Part of a small language model's weights: no biases in attention or MLP, a variant of Adam for these matrices.
MLP neurons of a small language model. Each row is named by its layer, matrix (down: output weights) and neuron, and shows model dimensions 96-223. Each number is 500 + 50 x the weight over its row's rms, rounded and kept within 0 to 999. Numbers have three digits each.
After each neuron's rows, "fires before" lists the tokens most often just after its 100 highest values on Wikipedia text that the model never trained on.

L10.down691:498481550479512445555584429573508496557464627462558482385431383549553439533566540479601438521560485539480528527450464569481546480506599368486487472576436441453502469558451577493549479589435565510577547406469473468467508463416602560509429496479507496482568515488464576559530517547451436432470529420568460474508420620467556495535408423504548485562445470578452529429507464551420424493456
fires before: "of "

L10.down1510:542529453497594519472453479594413499449455485552555414572459509596530488544506521505503547514464525421582524479479514545425505461449541513390556462513466454513535452486595497404537530406525463507548526482472526533505381526522566552502508481465450414421519525390431453460547555417386536490487452489592499433554459485422512456557464425536519463490522447556508494513562590525539515519512
fires before: "the ", "its "

L10.down1228:496656517457490482501519425503513505385502544453539492493445534570435496556510543452551465463490450450435453526502467506478538495488567537456514544392374526508445525534367462565435418531491483532546467430620509494428435566410527540449494415397528502506446489485529502483492548473563547473512459543534520504568447483489555526459486446546426460511467538439437378437481493488473498585494
fires before: ")", "), ", "–"

L5.down317:513647582489465555477477538567488529452497496471510509438459520496518555509471494533519444469449538470553453469514444475525487602572445530547495527577542447510459522463478405612431513454471562477466606447580513477509476436498441532472524489584451416490524538478528522465545519554589486492520491518533528423445442509481482592457558624435500383490506518508464505463570466528497475489554
fires before: "==", "life ", "and ", "life", "career"

L10.down1822:432425510548455473485539536468487408533551559512516537535523500494514407498526552506480506542525523439492463557465444488525537505492482577469537577579516493505474460420467484500448535577469509519510540424495525404491507476513532442528466461565568539580547485434531531572453431450464468490576470390540550530455513601429551459534529480343503471437508407513461466427521546521413531571477
fires before: "of ", "and "

L5.down1155:519501620481561425422539492456503519525544474538475493534515546584460473558489420579482565500507558539504500505464516555404589515562443542506444559576473476476587484530475489458482466498507471527466571472473435456534461493563485505404547452438467467571505471511510469578486534508513486411425482624509471509514502489482497488476499531446450448505533454434436485489484528523572489489537
fires before: "the ", "to ", "this ", "a "

L10.down684:499485543517524475421420497496469479411509572463513519412488528453517538585549498499466591523529463555511379540467461429478462492566532539503524604511519510553497532441482532542504517474466469540546484435530512484494469414505533491467591538510535460478465388471546401465426433500516499465498477525519582566520517519581480369438466420485491604497408469441528400456509481542459542549457
fires before: "\\", "- ", "^", "P", "Q", "0"

L5.down166:531539599553467616464463489634430556503478585547401593458488599454600501452564486543482424523544496533519504526407445455560430447430528546557457504478526489469520512452489580396455482490526595498498578500419454450469456444498450525489488421560481357370495494504482370476494487492492458556589539482456530520514536476542475538526526495506555580452510477477540454517481499569423496531506
fires before: "| ", "- ", "SA"

L10.down375:611562564625571456473465558498384424484440596483543527445556431533475478524451560528514494548507573497588480534482549503472463442525467418511527469479457443554529499529388572456520547533524579522468466471449481514492496468425597547513455440484441504519473498517563559535477513529528568496480401551467495462509468556563544605544423576496549547512580499458584518456351550535475526533481
fires before: "ed ", "ated ", "ed", "s ", "ly "

L5.down363:444567496520530482396475466474497511484455465465463606490544484464497445434535528539490511423583458476462484358526471495495463567484525503522528530483536454509480559508473439496518561450480470488519484547482535622549473386458517506442426445479515556487514426540431478519407391529471495603438453580517584440476525510477506455452504548504542538434517463504542527459493436519512512458447
fires before: "s "